Weights of a small transformer language model.
Architecture: rotary positions, untied embeddings, normalized queries and keys.
Training: a variant of Adam for these matrices, 3034 steps.
MLP neurons of a small language model. Each row is named by its layer, matrix (down: output weights) and neuron, and shows model dimensions 400-495. Each number is 500 + 50 x the weight over its row's rms, rounded and kept within 0 to 999. Numbers have three digits each. A neuron's up and down rows have the sign that makes its largest values positive.
After each neuron's rows, "raises" lists the tokens whose logits its output raises most directly, leaving later layers aside.

L7.down541:427563491468549476500453490535479524647480600547459536502437460537503555474470532437447453541511462509417501421462472442521518523530424459547487561479480535536481539532527437437473419433443538513477487506507540522497521476570541514474465460479505646486552442475516472467445485539526498565
raises: "ories", "ory", "ically", "icate", "ick"

L7.down1435:543429489534548531486579586525492437470408436542482587488508484475492510565445487555419525584499476434558502580474435498550613461577533535594497518456440558511509462476471516490430445442585479494480548511530565469498526486533553580525453532483505497475543514520501523445519536525484480527
raises: "et", "ix", "ert", "eta", "eb"

L7.down1473:481460476508488488501523618511508479600470426553522517500458367561465484455479467442475585483544506488509469497521525619608494450520485498534502564561428413429545477528416476472557479462523514507468526520551469516484533431589471489443492532516512472504536565506536495606460500520552601483
raises: "W", "E", " Place", " kn", "oku"

L5.down817:642479533528509371528552491436549497496574459454479469507452457513502527466548527499541544460510530520478510468448541510506512490467477497473493494486526461497488466471471527434516490576528583488453474492475513558524503485521469575532541467486528482544491401445539487521499603552499535516
raises: " Conservation", " Conference", " View", " Date", " Born"

L7.down2028:465523509555490528611453552609529560472460516562512453529531442479520483474515460467385535473579487510430492542491517479524664509483482506612488462559435463478617526524466423482401530573585428525520476410542428437446489426450429501451410470510506581502458536498437387516475534477527486499
raises: "s", "gg", "rs", "voy", " respect"

L7.down1610:531495491508495604466516558461425426450543514496466447501561454441485478554479451556495606583539587524523478480435465460482422561529475499439503539446556594540545562508503575537453467485595577583507503565481470432604548519452454558534574421550410517456515496627459491541548379514553482492
raises: "ram", "than", "ran", "andi", "arn"

L5.down855:552570520472554473472522468536599491332524369414556544533433463468437552482489526537545557473468443481565476439501521560548458427529508432486485521462549521521582537510436524484434490483512408527457550472485479525529500498457471505371550524489488473446444456490526472509536477625487520492
raises: "eta", "al", "et", "ey", "ade"

L7.down887:574554502545605438567526526499507489487512516466534587495468467515487476575402547480380479471560526531546494497646490512564526484587478520470474443519508450550527494444568524478625479437548502528536496507465474501403517496526456518484515549546467600539586479558481461478498517496460453420
raises: " others", " other", " another", " next", " remaining"

L7.down1193:498491549468588471527513546436450509599559559536552502491565494506496488439581471524531485494578353545575481452428483545511460587483486514492516408564488424465507494472564590489502549531528486528503468449531486501506515464440565308511573567466457485471391601531440557528569546503552467471
raises: "ated", "ara", "ant", "ating", "ator"

L7.down750:511461531496568460572461517481449490420518502533518467531493597559607406543521526469494430531494527530558514529475551576489508456560466448566462521620483605558507479518515424482546505530524421429446584478493453485538497536507484462597576440524441545482427562594514543482552616431522478441
raises: "erg", " currently", "ert", "uz", "fin"